{
  "n_layer": 15,
  "d_model": 160,
  "n_head": 5,
  "n_kv_head": 5,
  "head_dim": 32,
  "d_mlp": 640,
  "vocab_size": 4096,
  "activation": "quick_gelu",
  "norm": "layernorm",
  "norm_place": "pre",
  "norm_eps": 1e-05,
  "positions": "learned",
  "qk_norm": false,
  "attn_scale": 0.177,
  "bias": "all",
  "tie_embeddings": false,
  "parallel_block": false,
  "init": "normal",
  "init_std_qkv": 0.0395,
  "init_std_o": 0.00724,
  "init_std_up": 0.0395,
  "init_std_down": 0.00724,
  "optimizer": "ademamix",
  "lr": 0.000676,
  "lr_mult_qkv": 0.4,
  "beta1": 0.9,
  "lr_head": 0.00418,
  "warmup_steps": 551,
  "schedule": "wsd",
  "decay_fraction": 0.267,
  "decay_shape": "linear",
  "final_lr_fraction": 0.0,
  "batch_tokens": 8192,
  "seq_len": 1024,
  "doc_mask": false,
  "train_tokens": 108400000,
  "steps": 13233,
  "dataset": "wikipedia_en"
}
MLP neurons of a small language model. Each row is named by its layer, matrix (up: input weights) and neuron, and shows model dimensions 0-159. Each number is 128 + 24 x the weight over its row's rms, rounded and kept within 0 to 255. Numbers have three digits each.
After each neuron's rows, "fires after" lists the tokens most often just before its 100 highest values on Wikipedia text that the model never trained on.

L8.up431:132069140138116135081105108133119182122159080145125106142125105110110140115123099147108164126078144120127109141142143085113128102141141132132150113123159141124109109156111121104138125099125165121149177139143149130119123103122134148142105107130169124148086164133129139144142114136140151138146135092110123122124178038103084099111075156149123126101143096116087129112122121116117098141106157114134133116143094129136114133144123154135172137114169134163139125099170153146136106200169116
fires after: "S", " F", " V", " W", " Y", "P"

L8.up189:113120141138107140091128117093123129095129153127121133127119090185141106140141110178110128146111121105121149146131132106102126114132196097116125132141141167157123077123133138106067140096131092120144100110156154171130117145152135162064094151120082152152087124116119131067127086116147131166129159124132137136118139090097122107179101140103119136116160140128106136126094102148113109125166110156117125114171127125130143105163163137138134119148165123139081128122162158124176110128141123
fires after: "P", "S", "R", " V", " S", " J"

L10.up564:115123129131126148125117083134135100153166135124158120108079100154145157147113126133105159154137168098143138105154095118115104103120111149118122103148178104120133135098089131165137136135113128121134149143138096111099138123127125137180149147144152117129115154081114144076110104115132158135152109131109165190147131085096115135159122135128107107168126132118112076122151144157098108139175171105144138134144120131077103161132099123154120134120131097127153065082137097084152112130180144
fires after: " (", " un", "-", "um", " s", "re"

L11.up578:144124141144139164141129128118117142176160142120119103115034115171129151134115164145102107123137132144133118113143081128152179112179127097137113089113143072138125129127091113131151123125128071060120168097156128088102139170107132132148132128136126107112150101134117106110163081151154143149108105104141124146161140130105113105142103130132112126133136117117137113131133093159087120140098124133154111106118136165096105144144116152173106130167117131142161094147177120107137147134133147
fires after: " |\n", " |", ".", "\"", "\n", "-"

L11.up438:096151128118111125145144162143126083118136135124112149127128123153131122114158093135119104121144119119162212072134122165071149114145142135123160169120124159098119111110134093134135110127116140148174147133114124114144141136110159133112114179147108101126114147084116112143128091125141128098141124069135121128097181148150124071140146099142139108148137132144153117176099129141120171115133095127122130192156105114137091132125141121083115110152111155101108103187139120133158156119124161
fires after: " ", " (", "1"

L10.up71:140068132111089152158118094135140118132147160163094113130102118163124113148105153175130127097117140119079166160143125106116123120130091126101159135136118141122127120133139122146197105154152115115136085146120121128104121130117109170099146110116158147165064163142113133136185131127139132050132153120110120195123144143123108093152128094133132078130135160108150094130132135146099114133141158142125134123124132135100141140125102129186121132120129122146098124141140106089156160150136088
fires after: " m", " M", "al", "\\", " tem", " N"

L11.up516:142153169112133145105135072101157154106155131114141136115129138151136090118149088138113095102103119126209104152154099117150119116117094114098149131122156149113124116132147096129148113154156121126130149125138161187115153173106131155139117151097103151134134116145108157088127137133125147147160077116160120138171089172145145106169109094145116117098095101132116107153164097145085128114142132106091106158115137150129144088111126121133127147121111115161074134112137113093146079143117142
fires after: " |", "2", "3", "1", "0", "9"

L10.up257:139154119043090098113118109146093145144124139132124118120135142122165121142177125161096147131134146141126140150150142179120176118167125180152103116103154122095101100116059125114114127182128143121117132103132125117137166130139162134139126084125127099115126159134112100145135166118103106113163088101134160106096148099110134109143099105132098114169139099125167092121162128145132132105123159112103141181151134140147117133084158150141109123119103115114114154091153146101149128152132142
fires after: " D", " R", " d", " G"

L10.up361:170126165088116122132093096128087136152136156072120121128164117124142094151142097137134117136111117112115113078156139116099108138129157179128167181136131136136116142121111144153137077098156156081140124081115130126137178108132161124084113133149132138137098119130120144113164141109132122093153128125143185163130111082149148165123164106152090077109113129143144117103111137110120094108125128129102120157149138106138093160140096101085165140171145120148147161137129115109124151139105135
fires after: ",", " in", "),"

L6.up638:131106151131126123139150084137078088147128140132133133139055125163101198159123108107082138131122148102147157096158123110099100117144147159112167178132151162085101115120127108122100167164113123113121182097085155121128113110119145169104122137128116135112073153120098106135155141162124147124126132113116108142103177152116085136111126113111119122116140127131166115086119101118108133155133128111148145162106103136124100132099140131127144101131127179129172112105177133138129132152134139
fires after: ".", "-", "===", "==", " P"

L6.up481:128173161135105103115172092152116157122124186111158115122158138153094134127095120130090119095159178136138170099137123100127103128134125152089140100163158176140085092136111093138144062124157147125117100100099159132082125134141121106081113148141080113139113115124099088112153115122103115137137101128140137130145091108143127124132171126110142118108146107110104133120139152162142139139107142130100100156160155176113116133175178144114126122131156135169137164125135127135101139134102131
fires after: " the", " National"

L6.up395:137160149124135137119142134117100105157141120101129123056128099180142148132153157139073145112158123120133141118153115096127102086133089124148157098097122168138125115120086120141118128137143110155196116091129139182152150166133187122128097110159144160130157101101119128122128135141106134106118135146140163116162111132113124080123120126140096117115113129139149117083141134092113149130138139111120145160146137094144159105187145101112122140165123070157095104104133117124082142125094136
fires after: "1", "3", "2", "4", " Label", "ps"

L8.up233:110143138082145133095136114077139096123142115148138112119087087115144120136130123117111110131172103158135170078137126116101128090162117104136145148150098118096131113083102092134141135141119146110109172109111155110129107153147146168181143094127129136158094146129096168128150123162135109147143180144145121182132143146156138179107127136108091100166116130115110122134129134129089105138156116135141169155102118119094099138133140126151144119164103094145062139078118134127149143126095161
fires after: " ", " att", " ("

L11.up590:138112115148148120158135163142116120174127160144107112112164138089113112156104087161132075155139120145129135136145145090129125103149175154074149132124126170150125103067148140126102145134094156126106109106115150120106123156101152080156121138151095172155102093096128148162109133144142131115142111137143140093118154124184126086154114113094121142164105138126111165156095107124109150098133123101154134126153135095124121104086142157122126127110129142150067086138122162106144105129096139
fires after: "1", "0", "9", " to"

L8.up55:126164128125083118115136148156117123119131129090158116129102138118101141178163104159083166106104119141150133121136123149111137117148140140113152115137131122113137104117121080157113128135133128105160133127103121137123183135117141126085147149099105109136128132135133067115161115114102122080129128112149156126086205084123107088133119144078123137123113140129139093115128112131142111120092150175131155174134131125149071137143147132183148113135146124131120133115145144126204058149147129
fires after: " L", " G", " Cl", " D", "G", " St"

L6.up408:134146073146150182156171121127125120114131116153125121160127114105155111142113108095116121132133114134099093144127150133094124151130131136116113119182121162124085113090131191124108145174082098090099166153153127104129129084127115120126166148104157106140130112103161109147076172146142117148119174137131110138116172108103153143114147122126135124116141134175123126111130157086093132128155105105170161133106111095137140084129096136106174124139111098115110105108111097163128168121143143
fires after: " (", " Re", " un", " \"", " en", " trans"

L12.up392:144169083151131118104120109093123143180139160164127105095129093106136129136133147137065114117100151106124164167134095103115148131188123136127142134139125128098125142088088121152126145154117163159161151095133120121161103148115141181146140152138115102131123179107115091124130118140130143104104108125107126132105179117101134117170121112161108117081118108144081078113120157130078136157140140133147123140118122146117114117157107161128153116114096146166141135100122138081141094165134089
fires after: " M", " P", " p", " m", "M", "\\"

L8.up547:110119154122113185113114082141124124104159111141168132106125133129081126104148127189126101126117113122152128119136115143091089132139117133098141144131151126124134083111130137169144100133110114153124116128115120144139170166098157101084077125171126132145134123116112132103123143129109160095156113078131127162141100129156128087123127116137128136130096090171076118180139102149117182126141133145144174153150118137088083077163146136136154103141132092123120132161115091093113142158146145
fires after: " to", " th", " in", " In", " south"

L12.up226:142139179157142097130093137125109141173119142130130113140098079116121102172114121146106154140118110110128160175175123103043124122184171124120150138104113130143096115123106127137130130126125131107136129088126136145141135132134136134119126160136158128123129072137131145101140128161094138106170135151082137148101213119127079072096109121144113147118148120140145127093107140133100103122117162110128146169110118106135110131106142148127156119123125156115141135147141126080177100121107148
fires after: " P", ";", " |", " L", " D"

L6.up613:149141154134120130102133128100104135171143119115107136118051115146120114178136119091089154187147125127137100124150108138112090140119090163156126169132150113129124136094113135114139117101113112122168167118127144143115169122131166183127106095093110108141105114125125106116121091162099119139087085071135138115092101132120099138137093128113113141150124099139135141103136106118111099141170163087129160113148136129122109173128138176092152164159139154113128128132141153141173112136154156
fires after: "-", "|", " (", "5", " v"

L11.up572:103116112126092145137107120130083170155140164129159146083136134146050101145088102169157116146155170109177134134141165155141116122124139169102134150122144145107105119107127090084141111103134090142137184092120143130116149119119145130079145140147100112130132109116129134139137139122164153090117146140137141171109107143150114119151140100098133128125141106130148114171110108105115168155110128122054140134125107138107102128169118104103115116118147084122110112167120098123159118143086142
fires after: "9", " in", "1", " to", " In"

L10.up30:143151146150115114118139113097107097102121147078126123127127120080111176161142066118180101130124137102152119160134114173116131111103173164094156151139149127111161138091101128124160129127148098105118166146111167110087162119149128115126149208115117130123087141103127131128157117149104147081130164124165124114105139104114120114144098078138148136144117145158136131106131092125110170130091138117115127145101082141153144162137098106122123120147133128122120126111118169124159071125118132
fires after: ":", " ", "1", ",", "-"

L11.up78:121165134143154135104145093116139116178128103092143137104123124161137125185128154147114126114166166129121171104131119166110163148116140116122125110129112130099134119093093122130120120126088132122122192093147112113102101130139159167121126129133112142148152146106113124097131111144142162096146137143085125148116156105150131160199158093101113077064149125129094137114123143113141109140143137099109090129114132144120115116176126108090135140143120107187163135104143125115148124131061156
fires after: " ", "1", " ex", " a", " and"

L6.up581:124105134087105146118115128121116113140166146087165113125137146093146145163076128115133054160136119093128169155145096131117124099121133140116152105138150136132153145095117129161137125108109141150143113140150153127111124147089108148161100155178121123139074115088123113132103168187140128094144093126114137142142160139174118096099156121128129119130166150098129098147124146125166149150124151103107161147107115116126151117089125158154158120084120133186106094107110127109131120140078158
fires after: " a", " an", " am", " the", " \"", " his"

L12.up513:065146142120152126124165124083122169122128114112119138153159157121114096158140136143117136142139110115127141137175133093128132143120124170134166088172123161115069076147133094122088119094149148091101161106121121135122148144154179134131094159169127079118142122129098139137137131122133153153110146119124135098124104120121144131118117123112145109144125115156096148167127091063107117143103117136078117108187118122145107169155161122122102140172123117098126155175125123132118138116101100
fires after: "9", "8", "1", "7", "3"

L10.up299:130145169130128187186127145104117142135132130114095094139128114130090133119111139144086160119145176162113138120131073133134152126174131082117109113103112123151178159128080118085142111110176110095129145117146152114117119141130127130137142118138119158139160120139119106106139121127131182105138130154143080142112128120100119113106163103106117117134122085069139089118134124151122134141139128139111130162104114068169107117113144121145131056131136142145137115152146183137151136137158171
fires after: " |", ";", "(s", " Team"

L6.up615:089181139117123175146148118119108113141131136116116109113101116114108109172108133173165095086151093119164162136133136081091124146141116127091162136142137169169112092089079144125123158152068092109122154117152135107139116087154121140129115182150141147133086129079121124109135125136156114139115129117115125152119155131116165126104088142099125097138100121155084103145132153102142088149160113135118135150142110127086146116183133165128162131134124083147124144117115117133122151143121154
fires after: " ", " \""

L11.up233:162173124098143165158152109104119095117161163098146117098131133132141098142114131197154102146115116123126160122129086125111126141137170170084109139151103177111180135070133122141172128115102081123127192110116149126135120131105150118141155166167103117142131130124109099107111107132128105075118132110124114108124143153147132154152117123134108104104129107162123104151123135156125124097159110071092115105127139135093131126146137155106150121141135166149156086135086123123154153152135115
fires after: "1", " the", " sur", " an"

L11.up110:092129111162165106166136085082161110131156155098093126091139120152120114169093105133144129151114133125105123123136123148096098113157155173068128142109124160134145096119136121111102156139095160131128104147191106123118132141163138152097122140154126141129096139135128117147159155125138101162121157075147092126168164131133164116147159105113106122142158101164132136152115103118097125113092086082116113145117119150078126141152141140140108106135101115160127109130090155142151123114102177
fires after: "1", "0", "9", "2", "8"

L8.up456:085122114094095171136112121131138176102170130125171131125131120124129133156128131164123108145124141142177169156146134142117093125138142115134127163127168158077085112084138120105143120105068116144169129147136130133122158140113175129114098123137139120128122132130105108160127166162143122100165122121148161140118088135110102106119082112129096117145144116094118092114153119138086063123122130140086145128195121135127093142122177140096162097102124133150149145104130151105160131158121118
fires after: " H", " b", " B", "1", " s"

L10.up614:118126119164114169160157052081108131164130156105128118114135093131104120110153154153127137125149140136111137118139120100111155136137150155102173157165148149085114119120129123094129099124129088176089109141119124120109127127123131175133107132155095166136136105089097156134125097130147152128136115176110141164141117116121163134158103108133125123123165154141098101141150152093138138129137133107112130181138124148101110115086128097078101148117118121162136104095182131094084138128120182
fires after: "1", " after", " during", " During", " and"

L10.up56:134091125106084113142109107165133134169104093104110153134126116130080126151140160159076178126093139130134114119142119170137091135170135145108147113135171139125113131099090099093128125143118102128123179084137132131129144156110134144107144129110096127119109116121106126132153139096110135146139113135122139148108155120149168114163128094199114140092070119164150118108140099148134080072127149111102121122138135130123138145158147163158121118123142162122163131128112143140169085152159079
fires after: " |", " D", ";", " L", "|", " the"

L12.up446:094163128132127124118123126144108083112137146112128137132114118127125172124150132091127106117109129119163113095132149145116127152128162132113139144170177077129107133077140105131166078133103125113123207143110153138105136138125126148114134136127110140136127167133119131138193065112116106100119112133127124088134125108120150133137095089103134104129091113095142099106099068190141135113118137094154119157137117142146090144126111137147132129149168152109151132154131183137141077133140176
fires after: " |\n", "\n", ":", "-"

L10.up67:153122121121124156135096124126121156133179114071135115158116111165123128114132141166106120143158136138182172115141119117142158085166132130108130052087163127152165123130115100105121095118114116120118127129175128135117143125145134144116132112163111148124120107131112101136148137147145136082118139172139154137144165111139116070137127108153116110116140109139132092124139078102101127134173131093103093122108170077135076116161118119152159062159151139119118144156111123103147108120152140
fires after: " |", ".", "|", "==\n", " of"

L3.up155:109165171111121157094106108115141144104158116109128105163136105135134137141139120133161076132106107138151112134131104167134126104130168110121143151110138139142115079107150141131174141157175078135131125127172139066133154143156121111174142106162137114112128152107102151117123124110139135135167121097172128153138156129109158152179142091144116123108117153122114134129123101137106160142137109121103099119182119122115088167135108122063152133126161122163074133166123175122125152158153134
fires after: " |", ";", "===", ","

L12.up192:088116130147140125145147115141142112121132148153140108142107088125093133128111125123099109117118121137148194151164125174095180118115164158114152136134134175120126094119142142136130123161139182088140132147138100110135114149118182112109126115120113102125116117136076090111113133152162127149109145171115105115159133116151114119155118109141143123135117148141104107110099108126059067172149121113108095158138101091123136135146119161122160138153153103152073092151165134099146084135149143
fires after: " ", "2", "1", " Miss", " Man", "3"

L8.up608:173118138143121159146119140070131132156146129135115122123121139100127120111124126168074113124124124113151142112134135089108124107156104157120139121145135117118133082128096099116147147168097142125130162126092137165118114148142195170134127144150085108149081123133115130112134084126125165099195169101129115120116145110112106082087101118143116127169155062166148109124137126159117138157137123123142129101144115149143141103109118091126121139140103140172174134097154134124146101186149111
fires after: " m", " h", " H", " w", " p"

L11.up557:141086151142126146098139129122151155167115120100124131126121132132112106126128126142103131092115128144112194154128121139064150127144108158108193186139136133123102133114125080110152114116100129128169132122137151120093157176111157160126122149129120096150086131142092152126138143147112173097145154116147129149111106118127132057165106124128134132070137075107114096163109145148114131139087142111113089135122167130099134113143180167093137151144131107156121142121155129118139126132154115
fires after: " the", " m", " T", " c", " C"

L10.up25:101100174103084136162133145133119143166116151126164112135081103138106157129092067125108136126085121122123131138130141140097165093146144119111148125138144150122147122116102089170131150108179170156170110140157161136138137109155152133126084108136103094141104083121132102114128143165120122152171120156162137104125125074087097094154096135154141126104110145119084121098146119108136104150171146163123140125105127098124102123127142132140129105136175103127109140128161148108098131180123113
fires after: " S", " P", " K", "S", " B", " V"

L11.up322:163134120122114158132107121172094091171165111129104120131110133136102138150126147153077149117129130124121170162142111111088133134137095135108130107191137107110114074135071094123145127156112128134104143130093145186115155130114127164094146151126148126171056143127108143076144123185117136118124127132121111156111157097124108102111106123129136131174163139132102115108110145148131157157132125141107139132121117153114131161127137113125106111133131129155153142090162104096125104197098125
fires after: " D", " H", " P", " m", " d", " p"

L6.up251:120159173139136150155162130120135136124126115171121141118123146152117162134135126116089115118077145128102138144139086194134105101127122079101114114097135132148128085138134098124103102166116128128113141124127140148115139160141118179102204104117165098125133181130113089152119068126111132131116165133121092135135168121113136104179154122137119140099130120132104138124134092119089163098145129097142155136096101103127124130117122137110131125195153128105129099118142137152126137126189166
fires after: ".\n\n", " |\n\n", "\n\n", "==="

L3.up228:119175149095109173152136117116143140146152138129126119161116143123146132132137148115144058124109072127150114130121113107095112122141135121084153126191156141152129052094141133141145175128130084117110155119206143103120172138124127080156119112127135092133124147089134149123106110159138097130159136126139136144130197114096158165130129112123124103117141177139141121101124134117094095147151129095118127129132104107118146109143097121124179124154141107130103133122114138099126156148144127
fires after: " |", ";", " ", "|"

L12.up539:146146138155165125119089129149120103179160119160130124117087134159091161135147119110107152145141116153153154111159089152096108074168127133118163122175129140157108142116120124113114120151147108082155139064137142123065105152143109099135132121098101131145111123150096094117144108122081140135147098109141108121088128100117115108116081120117094133151159095126124137123137135139094099101161149106106142103130132118177089137113120190116149100151122176126124154131133145152139145142148150
fires after: " |", " D", "}", " Total", "|"

L11.up619:126132180132118110157092097138104152107150114172179103116123157135117162148127152117080168166084150075128129126134093133108117105158118101125124147154149102101142108124087126178153113129131145120152133145112126156120123126116131146120124095148132140157125125102113143163121143142149125099143117162118146156109144079126142105112145067178060111189121110137086089139152155142133099120187108128131113116106119163138159120116113138117153106133118159139138131095118134080136139132130122
fires after: " m", " f", "^{", " s", "l", " p"

L12.up203:144139126144129173124142092115121108162146127137132106095099108091118152109113136160115086121122113113169155102142111116127140141126128114109148130134157157138127107083115125143112143105145106138130097094145141109116123160128160187164129155130140140142097150104124142127129155193131123090165087135158147158119102136096142127186101103169121142132173133131113083153108134087078151121139108113131132104146120110108074146111121171123168139117148145177119080120137118095166088124166135
fires after: " (", " ", " U", " an", " N", " n"

L11.up282:091159108127145145095126090115105129152147156118143098132122097163146113149114131090087118212144136112172120145140129163143090108164181141139115113125147149127136146089105156074132116121129150115132134134109123089109103115144155134112174079122136104149089111107115125110120100136094147138129105121138102155170138094100110115190135110130147117124128090121084116149160172148103114138136128117158142135137112144102091151116134127125165137152156106143128092100152181135132088137140126
fires after: "-", " as", " (", " up"

L12.up533:129091147100132099106117118148095166140141112140122138130122157167149144143068082120151098112125133086125139147148098086132148113132164130149102132140146109135137143128120090170119097129148174136133143136130137156083142121119148150148127164133114100157132136085119132141168110121120143080094130156149131119133148087126131116123114138149162069128068156127120115135140103132054120157123112144122130121131132165087152138136129112137120125086125172127090155144115136047132113138081128
fires after: "0", "7", "4", "9", "5", "2"

L10.up40:138106124147145116092124118141105176133138159121143146119114140144148181150094092120091117125137161144162121137162118089100127114154143134125123151151148147077179152110128126149158118145129140106104130121166149126108120136183101150118111142137108145103122096151116148106114115122061129102157122111147128165141132137123105061134080100101134126133123120165114105175120095118062144163100151079130109146131112134146106149096115128136107156160100099153083146118129151105133096122096130
fires after: "0", "3", "7", "1", "8", "4"

L11.up521:150115135117122128141144116125115151139157116099162142111118144112131154132168128140110111109164125130072169146126104121157135115124137157110125161147150186076160107115123083106145113139134125115146172099137161136116139153102151151112044160102075101127117104090107108099110143149156138089160109161141159116113131151123147114173142106150104107137182135153143083123107075164122142129105110144079130144097126151128094121134126152124152135131126097127127125139119100101158106156128118
fires after: " the", " C", " B", " c", "9", " an"

L8.up202:135168130079116109122100138095145119139185097143135131114105097140111128132141169116118153168139130125141134086113080123111124135156107114105087122172159154149092117140080117169115071099150096152135167128115141183145113123149115137144151099141138070112099121131119146134127086146122138105135116093154107120119174129138147112166137102160106131118135116085136084151136124142091110130122137125158130104122103158114172131135125129168080144109155118158123132112120169133130169134164159
fires after: " |", " s", " we", "t", "n", "l"

L6.up131:142156132122104120121134122137109090165125143123168130142061134150148128130133130094115130171141163103088170126147129110133123120132147148139111160149154145110153112087127142085139136113130081095123163086134167113093127089134158139134159155120119107137072171103110094171157073134130094121148198159117107125108159138135133119153118097104116111120116125128138117089119129115094119176148146093149117130112102125139105174118122119116136104143125163134175108084149146128113116169118131
fires after: "-"

L10.up626:078143140129131133063155087127108130093178137163121129127127118164127146172121148105132139134168137137100139119170095115114146151160115123108089084137178133136098139150164107099106146164119146126109120081122125167140163152118134109145132103109119114177159110116129109150114133133124158098103101165130098112103154109127128094105118111120119108132065112160121107138162095125103082151140150112144118136104106119120127139126120130194133138148108158143113083106153121111103158134161165
fires after: ".", "3", "8", "6", "5", "7"

L11.up217:138134128104119110125167149138145165125125113096161139129089095178139145136080122179132137097110117104113179122171128132090154120138137163121165112140161157114118121117121093136122117120158142135121148139113141161135164143108146122099117124136112115149079127093118119116121100130094155073138138101089104130075129130151127085133111134103136084176107165139132110140179137111131137186124156149120120128120126115115081153135148092119107128104139124119071172135113152150130079125081138
fires after: " G", " g", " L", "g"

L8.up64:107121123144099110124085146101099156117160091089105105125146134145140115137135139126106152096111143128138126170135149128142151107132150099136126150124171154107159087132088100096126093123114147185180148135179190138107150147120124121119105149137095095113127135114133105126116137128132140126133081141164117146135145073083119110141091122141106096143093115112125110119159127123088138104174117165133111167141098123141151115074168147137132102138161108168104092143130176129121109140167117
fires after: " S", "S", " Re", " Wh", "B", "R"

L8.up400:122104183099087125143131092155135136132130122127094138126127139128066105138121081115127147125092186143095106111140082096119101133151134116092141165177158134145127122113147152123129112138165097129149133127129189145098122096122120133112130123154117120137151108136114139118171120125098151114156128136147154154132137101147122155126152122153113088130150147051143104105146116111110119127131139131127107140160114079130121134104141127121113127144217123130171188112131141108156083144119105
fires after: " of", " at", " in", ":", ",", " to"

L6.up367:104141122106103163142138157095132127156156090101129124120135113110155096134118156123108154138092136129115135114124108094106115126140113187128136134169183133124124097105104138099146174136091128163158157107108143137127170136088111145128127196133110120137101126135108112167133126164082147088185091135123119096090095141102133122125074124091127127113079120120140115081151145131150116161159115092102145134158145115165129106155128124123148121146095110179152153107117153113114126152141117
fires after: " the", "-", " a", " h", " d", " f"

L11.up339:121164108113087158125101135148088097160125179100139144157132085155099141142125127125123087118116159128143147145142126137134158105163134136066163160147131142129092098136136125145148129145119125103143118110096142131083147126119138100150087146179108124148142101141128155107121116102134109096137092123121104147122162104097086150174138116177095122158124139135111129094157112094118128152140117105075110139148067123147142143127112086132130108158153132135175137140157088102131113184141108
fires after: ",", " of", " by", " to", " in"

L11.up133:115108078147114147106155123115122130110179191123114106131081112161155103123105144122122147149100112097103147184143139160065104124177159124112078129161154149101168087103129121088124125124144114083133161122188125145106114128096139137168094134145153097148138117115109124168112103188120127147173117148143140154124122103118134130162152086133136137131122145118113118112133124121132104121169144121138148133119100129109106109115096153120157132118114134137118067105137126129155158125153128
fires after: " ", "-", " (", " re", " Re"

L10.up163:133122133134171091116138098109123168128134165092131111101136093124126090119149134123108069116152170102168135136143153119117118138107123138150135123178140140151118099103111122109119112104110155128143119113165113114103159166091184158150123125162152072138066159104107132111126179149108148106148093140091145156135133140142121110112142120101124105127140140151092094116140129121109108138161138088139145138127109143117096155091156167137163137113087154190157148104098149138147158121111133
fires after: " a", " was", " becom", " "

L6.up256:118135142105104130125090108102072129138163134140104141144118085137156136143157118098087156098135114113139106133148086134157111134130132085203111169151139124112128133127118102099105111127120117110140167117164129141111123139128157150172105121118187132138084158109108123122121140207105116119125083134133152142104134138092123153127124112181104134111168164141146094104134125116119094125157122110129147137113083113112129098130116168138164131122132179155137138124097156132093175129162129
fires after: " (", " was", ",", ";", " re", " a"

L11.up221:137126164098086190135162149107151118129131184144141132162129079123143104173130155148097113152128141137097146147140118123139118122124118142094132174165177164149150080093099098161102129098115139125119148128088135130114136151148129068135127143172129120142088114141112170105116124137115141084150138105102124123119138127149092062108115103127115118155130107134085106148085137131127169132117134117156118130141116176132123127154141132111061148125108101156111140133119121101133120134095117
fires after: "1", "9", " G", " al", " am", " es"

L3.up195:118149141136137118120192103113122094121127134138135118086146103124127175115087116125133124133113140116103179130131108218115147111132172153130140134098139178162157106096156139150110093135102114125108162118141111112105128157120153137150175144134139107143099119105109115123117124159084140113136170114113102128166162128164138132147162098128119129152134154120141119133106130120134151140147127092150167142133058151116113121125121093125147118109113126118142054152124132162139144118136198
fires after: " "

L10.up175:090150125125144099110132159074105104125118130154140138160120113119103112154130119163091147157143163156095177119126134099144109142153129186118143117164155162154114093130100105114087166134112131120135124090178114127149078167104121190186156107139104103130075136106094128145128114143159149131101137081107126144125110111129144122155116122155126163108108091164136122132146091152130139107144099103116166108085139115139122163113137168125104117168124114150126118138145130116117140115108151
fires after: "1", "9", "0", " ", "–"

L10.up90:119141129110137125106174110081114064167130142145124119070110107119119115144100165150103122121169108121113190145139122150120148137142161171133140093181133199139099108109130095128100128153100121120120139109117122118155143152111128094156124152142116158136153157081116106108150119132127129115164127126116126088159178120137136110111138081096115119157111128125170121084136143112118090109128140138115131163145091088136093146155144106121114093137098135154122097106124126152172136130144162
fires after: " ", " Mc", "er"

L10.up612:144079152149124120110115125155111142125127172143129131099099151144123140122056116157134097109151126142160168137164120079117122134148113107116115109165156143173119132080145088129116067139102116141096145090137092110148136121138120124106091127140124134129135126131121145168177160114123193088125167150106161135130099087101101139163116124157123148120133126121101118135131107106097122186167159128090141119102104125148116114111124161110153166143150110127140154145146121086147095144110127
fires after: " in", " the", " T", " of"

L5.up109:171124137144123078131168143158133123139135173104132123040109139106128128105121114131094154111157171138130173135144121126077123122127151127129161137131140162117135114156104111115118144085159125132162151107116148152139129164114158143097122153157104151126141121175126158122142114146101129117127099122110132098151095132172103085118142108102126122141102070113136106149115120122163130130115123110085142114162172161136135102152179140109132097107119157136106151119129124131086065135081121
fires after: " the", " National"

L11.up452:097125137139092194122091146118097154129155140108116137132123127148109116171161120131128139122143140142150134116130116103143102098181179136104152102158092138145173130084122110135133157109099130131144158129117164144096164139126152129101088170182075129163133073110101165093138115154129146124145127139117193145080132124120106083141116152120121126169122116105117100146126113162119142128125115126140097113154090113107115124106132104122110108091106132110077139133116126085134143165141129
fires after: " B", "B", " b", " H", " Ch"

L8.up509:099146138132119138141173147141133121133126122090114125140139135115137133143132113131135079143141149126162102116141096144105104120153130147147162167117139165134155097120112090152169104089096147149159143094143129134135127133089147130101114100126145089133078149116102131121116112176107168092156100096129123149137085109115140087119109110132129105127163098172120106143142135138095116162102116143084118147123141124140182118188174153128135106136112070134162162105170114108126102181090116
fires after: " the", " a", " his", " an", "'s", " t"